Weights of a small transformer language model: tied embeddings.
MLP neurons of a small language model. Each row is named by its layer, matrix (down: output weights) and neuron, and shows model dimensions 16-143. Each number is 128 + 24 x the weight over its row's rms, rounded and kept within 0 to 255. Numbers have three digits each.
A block is one neuron, or neurons of one layer that tend to fire together. Before each block is what it responds to, as a language model described it from the Wikipedia text at the highest values.

Description: Sports scores and statistics. Tokens in sports writing and results tables, such as table column headers (Score, Total, Wins), score digits and dashes, team-name pieces (Phillies, Racers), and words like starting, loss, tie.
L3.down1214:118135135094115131098176140181132148158111141102134114169124159124164109125133112157108155134121128145104151125124140121152107097108134128150148150092131090110117135132159170129116133127126088144109151083129114145100126120166129154119094147079166075107161099135120098116131180171158160121155125120128107121111151130120121113151154119115161111087175128083151132134185145093127157111124

Description: Wikipedia section headings. Word pieces inside Wikipedia section headings after == or ===, such as Other uses, Early life and career, Geography, Breeding.
L6.down305:109147133126107124083148170078130087140141128134160113146079140144113133140141115118118138113145138145093129141131111122130105147162149106141119109108092149136105137131195139124172141106141130118154143152131134100142116104072122099120158104142162138153114160088141114125122175153105094147161145161135153150149124106089112156098113127159109097170121122120124107133127161128109127130144
L6.down768:114133139169116090145112083089100106139099142134144085087191102116136121150093195114151140128135093170142164150120129089117109168166115156113152130147100160138133127098123116128112119146145109166128119144108146108116096130133129107159130156152140111170124171126134121178175114095109157167125134116159115134132152084147097106157122145151130134177139102112156126115099154134152140145166
L6.down833:121114097114102136161151118136119124133158137131138123121137133111114121188151093139154128093107106095134104123102132129128106133135102134127148149151110188111114136124113131058099123107146127131143114094106158123148103147158134142155120118155124165161147126124101147116126103123061155132108108123118138139084150107152128133154154129137159167167072080111151135117152105138156139101138
L6.down1156:092097157128150093120078135132141130149127122154075149125148153160127133140136140150106087130122147143169102105075112081150134141095118140114120118134112147151139168089110182118175100147121086117127116166088123097164141086152145131106146185129122122166132139143104114097143113095154119127172135102121108133109098128156139148121121144165151121107105153106124115150150139121139135109143
L6.down1365:137076131148103174138179111115141085110081130105147109131090132120149136137105128133144132154153121170122106142108105130150153133145131163137135128138107103121156160130124117158133087132171087123126150138098150138193122157123146163137127169129121144082127094127122159164095164115149141148148115106118154119129151110080131148160108099134128109175113136143093115109136115115087139167188
L6.down1645:159121143117121136148089102069125100122117116154121150174148066158154100112130157107075098143144140136150165111132144117155140150130119156154119118118095174149097131094139074174121109130088136204134151131148145123135131106087127115181123118134117101130126121117091119125130143076142161135143120168171149123095144107099126125106115115153158115143145149142131118143111137126108112114113
L6.down2062:134178185143174130116071129154147135138141132130127117154128183138155130121125107100148161108123107146124102135105136126152147140161108117111115137109152118092126171138149122163123127069144067144134133168103147126108133171136144132147124113139137124091127115138128113147145108126139147096110150101108122140151085109069121152079107090162094131115126149094123109156134140111138071140158
L6.down2202:089105139103157061099114162144130134123113141119069072101135135138154145088117137098140172079130151154137106085109134128113129129161113135126126126162118138152157156098133151141109123131125123112098098152125156127128135109104113129126160134104202143110140144133135118150079085133122139129119102137169132122087121084121112161096116130108118127121104131089139113120114111127131130150117
L6.down2249:165113151136136145094135136071159123135115148134112097142103131104108131152145150122132107114145113152139153100128160153157139147172148091122139090141101129113118177100162141122127148093091143153117124130094122123128151104102121121145145132160140112129192117129113113149144101124122139157173112114122136155099107091075134129077158109101139144111130151124171088162137154120103131146096
L6.down2256:110151114092136130127120164154119132134105063167133114155149176190170112154101104121166158193141129142147136103113154120102126102124140095139144148150116153118122107122143121083155101114170119142099120142126124159130130106122124139133125121157110141137126115107094123117084129102089166133095127111126156160124125073139104103108101129098064104155163115155118113137141112131106169113094
L6.down2342:151115157101116128166107148128137131130074155079107104140159170118107147103132159166144130148128119139170158092141160135149130117114087143113125110133116152137158145128137142127150141134089107107162142145171170140123139142106135123118113144113112133191119121128138101161156084146110099101174112147117147132134131150092109153098145109183133118108111140110131105131123161145159098110180
L6.down2350:139125136105143151116106142121147101132090111140111096147121130090132126138146132144156132125161127135115114141122107148100128135132141114144121113098120160123107145079130136124116137091099092151139116149107163130107115138132134105168149114132204194138146116158101157113111105154102171105147133088101129135131184191139160176138122126148109130131122157143148125180124142113178086116188
L6.down2375:098123123109143141129132137103076081174103153123122125139124163188135146134115107135159164086147119149073181104123119118133091105175118111121122101139081148148135133113119120145101142126158140117140126117124157138098150145135123122123144135154140090146133132137185086180093095114086207120174139149132161102164128129110080143107078126147162128079125122109124127108141119108144129121118
L6.down2493:161146136106183156078137142152167127118136127182085098115128155113121129149111136119130137099109160129124143099095098129093116104133115124134101127108097115113119142131094113108101120128121118135148126152123100130137124147142161144154124141149160153137133111161167113115142060132084126129136122101113102149119071133139158148131078142112124160173110129110122105136154137120144138166126
L6.down2559:123095078129148092117078120127139069148116151158097102102178119120097128176089120118141110156173112151102168085106130171095156154103135134094136142113081151115150136096124133133146108120133114086120132086159099154152139130091133097121121117124137141170154134097131103151119136154120110117186110127154108138136129091076117133122096089123126146087109138112178109144104107138107105137145
L6.down2599:100134088146105199126158096142078105148131149103130153085135144074096089098141130129104178178170119134106117158123144168132167129121136130147110147122112123111103166129117163080136122157150161087106110191144161123130105124117155123123145106101150173071165155098100142103095146115147135128120135162134158153124100101119117135124081127144155101125157139156131137116165135141138145127130

Description: Football competition names and scores. Tokens inside football league, cup and qualification names, season years and match scores in club articles and standings tables, e.g. Liga I, 2–1, Qualification to.
L5.down112:103114078095123166059124136108114144122152126091125108130131107128141101148164104117135116122113159147134162097166142091114124156133125143141151142126183104154121123129170101123112129156107113125128115105176146122087118139123108132112137133144169137135122113126128133103132201136117142114123170153118159138119119127145138144153152127149111125160144163156175115112157112175124111116135
L5.down1538:134141114146125123149127132162126071108161148133122095155143136127100155153112111126103104104150145078136119153086147114123094148131105156152139121135136135152138138118146119119151113113130149116107113101123121083140060170130145101112112158166119100149112101132179111131106146095130141116116125132177118112142113201116131122147147153130104124122122154137159124151108151205123108119165
L5.down1770:123181119112108140165166126141137133165230106147159136139110078117122144102105079104124165181118158097120186117092129128066148117105088145151120167118150099099119131124123117107138132131115102139121170118111137125126133142113115108118127126120113135105142164076133109121116159126150110092156094147100101163102114081128121152131133118133106155156136131127131100117120153150108137143111
L5.down2235:130130122149110111110134152130124071173152166143134136133126122116105135132090108080117134158121135095108115147152155125121168130110145154141167147147116118121150147174194145124146078148154099125174140114095147103118124131105144154138143125164137113116129127094100165127131130128118152089136146105127110120132139126139135154151134125139144141096144115085072114106159148142144129125141

Description: Clause-subject pronouns. Relative pronouns (that, which, who) and subject pronouns (it, he, she) that begin a new clause whose verb follows, e.g. "a trail that", ", which", "declaring that it".
L6.down86:132151083140134146088112148157098172121134080181112153145113133118150133153101110109107128147129121140117102129160157160156116152102090108127153136111142151116113182145120098093129111109182137155097139125113098131142105132123107127127149135092142127119153114116122115089131138136146154155115097110093179117123118149136137109129133113175160169158126100144173161090163118128119088113152
L6.down122:129176117057136174129135126151145110131142114101148124155131057113139123115134149101095104129124139102145120147139127141129106148159127110146114122139073167121158077097105085126098071130161143109092108168174111121095133201123121129144142122134150114132142139146130138159085132118126148121121096176148110116119119167122130109122157089148138125057116166103156094108135160126127130117125
L6.down135:085119118128153169137112134192154126085144162120152149150151138136121092113093128132155133095131148138090106096153168160135136114130171121131139106155144148131136123151103112154120127135128166112148152105127128158128181135135131098130109154150145117148135119154117130129161149138153110124099107111142116130138138130122155075141126181110129082158155143126154107135103139136167102137127
L6.down228:121129116150139162162101121132110162122113130140134121117209095128159148126150130150125145115088112135104117096153151114130194156091147133174157148104152130115136170133122096154144094152156090119132151114117128113134131091126105115148136124107146146102164167161100142137065117167106120149125138150124122127141132090163076080144126171103157080162130120117144102145158163104154093117113
L6.down245:128126133144088151098129105080211176162100121074101087130138128177085139115178111127156132075143120169094116118096116085163131170142136135152126112160126120117098121138158078136138102120126143138118132153131143158146115165104156127118107104108115091125184116123132129152114128109151157150127160148151123149140127115110148125101128132114149155121114130145132088124107105137118128102128
L6.down364:121180076136161127161139111180117087150118141136153113105116156151133180148145095126136108110098124111130163125149150130132113118100125141110102158155095195153074083157153126106121094148154150101120074109099142127171080124158138106158125075153143126146117142106109131155131123106142068124102143147177096090152126126131127143125133124153173130122122161099128147133136153117133126189141
L6.down469:117126149090106093147122118157122163151110122148096156120120125117113151130163126126108119138139128112135151117142160096092118124166160143124130120149119145141128139116118127162119118139151183127142129118136116159100135138116130133155159109155153151091113104174151109163123131096167134167110079152180116091178118130147122087113154157147157114137129101111117116172116175115159129174107
L6.down755:170143107114119167151078140123138117080147114109112136091116087122125122111131110102129118074098129088125103137142122112132182107154160158106140123118140135100165135110115151132153129085100095100120172155116121109117108134131077113156153108113153080146145143145154122149122120115134157127127154100112165085143103110157143130144139143095096152169090120117137120104140118122120075133077
L6.down949:123138158107127130113148147115122121114091130163159111154111130121116131129085112125150132126134109134108132109127126147147102159126115120116144123104106105159091164137147105127096108110156126165091157095129112089107154117169128132099103118107117157146093109097104122114187113181157086121100147100109120146136104104158138113127118105096114140163129123135099139085101105125128106128139
L6.down1296:144114131112150160099121114104154125130110102136114079138148107094132174122106090132129127168132131150142114085115105137133104117123088148108149118186122122125138131110144169149140150092130121120107111114130101140107121129127128159099182171155123077142118111101127095149148114150124164147155085091161116143081160116140127095184097119131139134112123149157120143113135128107124133181103
L6.down1327:129123127149135162138095153132131116101132113117153104131110161122133103100116093133149136100137132098119144166143093105117137176126164112106160142133119141113127107089107120149123101094080140123122110111147150109151123103115148111181156138133148098111116118115105126107116109128095130141092128116087095079171134154079117190123106118096153149164085144101162154137152084133144146106107
L6.down1332:163113179122151115124127144171149148107127138105133141076171104084133123135130100118137162147144127115115125122110138133081106113115101120093104136109103165136144128139167129119129116141136161140134137126127140134091120155087135130138114148163146128113126098144141163104146108171138134099101111142076105185138121083155106137139155162130127128088141140130150133116165098122161086137142
L6.down1463:117097094113104137101139121153150149118159170126110173112113168141101129162083155133121094131062152098112138139187151171090140117138132124130150123135137164117142145158143113119091089129165122099122101128134108122108114126137112125163124086142131125099144121117088154145127159149163135107115084101122130124179105080140102168117132124160118144128118122131146120126129136121161135149120
L6.down2158:165152124142142139136126140185123134179154144148139136112151136086154108110138141123122087142098138158099150110164155119127149141109128161130127113129105141168120126084147135117081136081134099107138117103141147110137130134107119131189142151120116142083109113148110134187152076106116154137082131124110099141180154121127115180101105133119148105107118139063110121120145090104134122174140
L6.down2163:128131133154143089121120131090098143159111122092153129165051110127108111147121127155126113132135172142122133149098163120115165119107125130105102124140128139111103130144168167146106138163098154135185180088134151105159087137102113140153100139143142116167121142152102124134128156120122086085135174151126141175079180128148125147142098131141152083108110131135108144111129123108087158147090
L6.down2403:078141116160161117122125128113115136111078165135151165154072076134163106146137187174086131097133084124092138137123124134134151142098143147140137061113107134088142153127134142124086155147129098126160131166130148104121152158140134108108146112149119141123135106120131122130185165123132131126129132148103149130153138124136133118085128108188137110156172161132139145148125094107105148110130

Description: Wiki section heading ends. Closing equals-sign markers and final word pieces of wiki section headings, e.g. ==Charts==, == Legacy ==, ===Albums===, plus nearby line breaks.
L3.down536:131115119117150126133120135177141117108092154107106145152141130165123092142121122115148084145164148149124108106113120097148098118192119135075088115175085143107158094145141164137110162136149157140141142106126095144125091143138127099140146160130101132119148111092125130142092135115106124106131126104096143125139071130158127102058119143116118115155137100143139148087127083118127144150109

Description: Wikipedia section heading words. Word-final pieces inside Wikipedia == section headings ==, usually completing the heading just before the closing equals signs, e.g. performance, Overview, Awards and nominations.
L5.down1312:104149130143159138089122141113141140104125144131098124139133132118159133070160113136123153135148118125133133081146115121100147158146104123139098145130135132100155154160160138127112117161168133138165136133120098142124092122075130143089134110125154133086148090149144086133138131113076108130139128135151144146136129133116159130118141147150118112141123157126162135131135081144150110144136
L5.down1327:107136100136147137094123074155086128130094147142096094160146155083120115119138151092116152144126110130103149143102137164148129157108129121163134142120153118105145128108140151117110125133068108147108110131135134142154097128150151149144105114103143158090126094152157126117126125131113136123091132140072106089142136158149174142111146120110106129133082162140175135101107133098148125077151
L5.down1716:108103136118118117118143154136164135146151116137104122142102174145160105168155130147112133126128095107133139145105132134134145114117189140125108168112114165139162156142133128137099119110156139156157143096124171145133112129110129115120133105121085137121122144113143148102078100112126150166149152119105103161155116101119096141131150138124106149088111134132102103142107130096112144170110
L5.down2486:124097091159139156117132151160134089168116160089136135119151165159136100118152095131193126113117102154098123132146164116136161081124130160103131155105097174118181115132066107110123127111118101134121121129109154173122127135108164098129123106106121159158178102162139108146119063127111134140133111159148133150163134145126126122123110119132159138102125091136143113140123125144149167103117

Description: Back-referring pronouns and relatives. Words pointing back to a just-named person or thing: relative who, which, that, whose after a noun (people who, Gollum, who), and sentence-initial He or His.
L5.down1075:158128102143138144124120098076108089141107157117182143092113129129155106125185151170163171180120158157103130109150170106131105144111128128143159133118132100162074130126102121175113139162138106155125111125110135147126115115062146134159106141117175104089123141148155139089101126108112183177116123168108116131082109121094124135149162160123135114147111132147111102137166166118132116128136
L5.down1829:146104117137115138149113111113134099182099149167142120152147119107132147176104112110133125137149101127130113114142121081165085130154151119143132122157177118095141109135139087088103107096132127128128121152147112140078155133085135091145141158156119145091081127172118139114160158178078155144121116141122129122104132141155125131086126128119146118122154140076139147118155154130133150158115
L5.down2108:121087110107149131142125148158142122114118131082139115116121147118108147166109196114133152172054147123117110142157137098113115139088121141147110128110075149145131097125091121135087137139115104196153123136130138165133127128166135140154146118113128127172119132162075133075130132088101122069096102127138135156143100105178124095136135126112092102128149121134153144101160117122116120118082
L5.down2341:155169103113092165146127102138131126165123124081144127120133106092097110166143142127136162122114132171096100128114137140083128116070112128145157112103143144147101127141121094157146119116118165155111135068127120124155149150110164102130130134111142078157133128142101090131165109141103165088094110128144156143118112172118134116174105122108123121119148187123150101143144117150109123088132

Description: Place name anticipation. Tokens just before a proper place name is expected, mostly locative prepositions like in, of, near, next to ("Born in", "west of"), also route verbs (entering, links) and mid-word pieces of names.
L5.down631:137124116152104105102136152148128136146156190117088150169130137117131152116122116168130121154123112129121145152129144101135108158134145130117148130098139088155088090157108158157105153134111157152128118055141171148124155152107154108155162117152106114097124176128082133131124130112157114162173140136127142155158169120103140143117118127099127111155091116137125105135119138133119132115168
L5.down1453:095123122140129143135137143126107106084148134138098078143129159168140131126173128130154126145157124118114158098152112139131146134107125106113122126118114108131096123124193119124141118153072121136115114145111140114126150143128136096144085107129172103117135164124121087083136099148192163100159134098153153145145144122134079126088107168165138129154120136143162124064107175123124133119127
L5.down1672:120088147117110082166151158125124098108132142143169135156112095098147148133138129108140107137137119105128154125141138113108102124148101117126144111124120110194126118099141124121131142102109151119133094082125131141084115093137116124150140099115107110136160124136087106107134047134138143153071150098148137138095124130117132132125111126155127118146129145133135148119121132156122150092156
L5.down2378:124156132127100179135144156104116130079117138136141121152099138082120132135170154098131114103124115095151125105112167141108128116105123119116173140170110129115111111167120110130108127143096101127108121137125130110150153044108131147094146108138131110152122131119081171141133156156133139124166132121108148119140149128113152126086121081162133108134128138109127132081100158137174112122164

Description: Place-name onset predictor. Fires at the start of a coming place name: on "of", "near", commas or first capital fragments (Gulf of, town of F-, Wilkinsburg, P-), also decimals in climate tables.
L6.down351:137135109085146140133192159112125142158150147126119121135142120122148146155139108139148101130124171113115104143120124138121090147121145178108102143078126098133154161147133149154143107132149110136096109160119116105107090124089153129155174108144132168132172138125119161153092140138118101123123119126122137152128151128143140160138108121134134090126105115119088124130100108172088107126162
L6.down651:151157144157141098163133148091058092139095106125131137157110157126119107116160108132074118143162171109104139154119113148076146109158139108149136115182173088172154118119155108160113097100112172148160134116128094154168157084136107154172146111147111109110095145148136158110125099157128103117089135138159118139098119100113086151127135103145164079138084132125135122130120093081169114134087
L6.down763:163135164112123124123186182148151129098132153131108115168099129075156132112101128124090133139114115120097106133111084114111124143170149126179111100125106103153089115066149112144177135128090135168127127138143149130169114143129118155164148166149125131147137141127132180119130102135122117136134112139135150157110164133104111132116132117128143117115112167136109118103120137091109128154159
L6.down812:107157150134132163116113109143118148113086086124108097132131144110121135157151152145181144101117144104077117134102137122147107144092127144158145058118140096126098117086154156128139111122100142128162102144130160151160104140146084130152143145149148111161091121154116110138132131129119159155155133097132130150126127158158089064137109139171133145122081102125094094116162154104124115131111
L6.down975:134120129124114130146106110071139106111104128112166111128121120151119130111145143137173161132088134105138078109134130128144120119154173148128139140147122090141132167168181082142153153126131119159123131125086123149105105129132115115141110172135096111176141124088115121113142122159147132105078148122132103124128130142120138146078117132093100117155110108113154094130151120091174099128135
L6.down1222:143141109139072131147162119134151129143129130142092127132128115092178130164085169149114083108081135114149170142121133175111122120149106069159138170154159118143148114144139124156113117133152119098155158114103072140151139160128131109160090147144112167113141126141138118102152135094129128166156092113141153112123129091110108163130135111127113119136088140130121126164134127141100167128134
L6.down1264:138131129153126174132113129135150111135083126129114088138134125123129139146118131130113137164130135103149147130131124141158156104119111129127131116163134114105102167127135129101146141132133135115168170127095158124138111122110088149138129123128160122135100134108126135115128118134110113090104104131110121087139126111123144129111092092123097133159068143116155128104101153162138126124135
L6.down1307:155150101131161121129093129160135131107100128090106132102117087117135115199178125121150117133116095176151130124127068163155147113151143152096129107140132119123093114087133070113123136146136107172113177091100187128110115121097104126112104080173122115092073118140113112156137135090116128106137141132091107118131124149163118123076170125151143125081130118150111121141132122112098121145145
L6.down1360:123115132144106167063032102135130117158106123112091121107136101112165159151110110098153146157171146147166153096140157142164111118151082139128113111156151122102132194086140142142109117138134077153118145131102110142152141111136095109105124138133117146171086145137119121105104095092133145079116094092105128110147127162111100128098196124085129179126125080127142108137099147121191140142112
L6.down1498:117132096143073151098120169100094147109140146148128110117134098099121091128058123139195154137149148088089088144168109152157167159114173147155111120143181126123129138130113135120127119086154110120120135157087115124112112121168086102165130134137134090127132090155162138120121121150139108141142139119153122060098118089187109120137109131118137092167115106120157154123138107124123115133147
L6.down1700:099148186167074194181145133154130131150139134142116134118116131155123157102121118132130122123114116120111110113137127180145139154165159134166141132103108151119140113153126124127125130128105139127095145120174159109122052131115122157129133149116104115126144123110106122124154108105166144177142139134109156147162115104124134112143140149125112158150127180151094121135120114108170090103133
L6.down1767:159134103108091110130115082172095167120121127138128086153131116136119115116175204160111127113164130117144142110097193149115094200116121192139144108158153097098120130098128139111153123103121138188144105119113115134131151133089123101157107121135126114134144141112105152140145124122089131130124120116130119126150129142150108162112074141130116145137131131137105105150137158134167119176127
L6.down1772:126131151156131129152071120134114121157121104153156151117152156111129130130128113133130158139103103145123112113149112103141093139148133113097118159192115128091085135112094107090133140117069095104160130128132126151125114155146133129141147112106131084138091146112123112122127149139171097154137108131069156161104104156130118115127100136131143169146180132107135101144091135138128118131114
L6.down2300:080142156125101134122075104127119147185125179121153120144124162150166111153177161132111078133136143147100115127100133157134088115126113158097149130183123172189160094148141144120139150097139112130139089134158102143056167137153131090153139090136104109142149142085133146152134079148134106111120127086132074141114143151155139127144127128107136133051135165123096135128102125101144164136134
L6.down2414:087156127129118096099095157144123102113108111136131108138117107112126160113129100121118145109121138124097140136155119122127142119091111100116086143181133127159129160096120130127071074103079101152112100116121147080101139141140137128090110152171164111168152124133108176156167125136120151163127156120171155168109129134159096103123133140143118138107118082138117136109162181124120121115115
L6.down2656:104064115118108105139124111094135137146139150155109119137168125146122133137124149127134106093135132139103056164128155145140096132155179124120135119125150135145167116137174130126096122155105096137110155126104154176133142143131114117151120108155090161129134109161113136139108118157160145106077119128131110112157117116131145133138153076148177167115103171160122130083103107132123122108114

Description: Clause subject before verb. Subject words opening a clause right before its verb: pronouns and relativizers (they, he, that, which) and definite nouns (the band, the race, the song).
L3.down433:129136139104129137093165128147141141150121119138143131102123111118117098122137127137143111160119126127097121137143159099113121177112138124094140118148090136168094119127126137129122142107138139110185100110124137140093149142126147127131101113110136145098075163146101134153106108089126132149097113083146104103132094103131143095111125118109144088145115114158136158163147162094117148161115

Description: Split-off name starts. Tokens fusing of, and, in or a hyphen with a proper noun's first capital (of B-ermuda, al-K-irmani), plus year tails after 1/2 (977, 021).
L3.down744:102125118127149093151086149111145111129147139143115102114144091187139097112141124105140094154101129133074138142130127127137118118229132106148134094097089154104123144147100093170151156144148088170104115120127155118097108112143081132160134100141108106139130134161133165100169105139083118159124159124123099140117130113134122117153147125136121156123150104150129154112124089099132133109145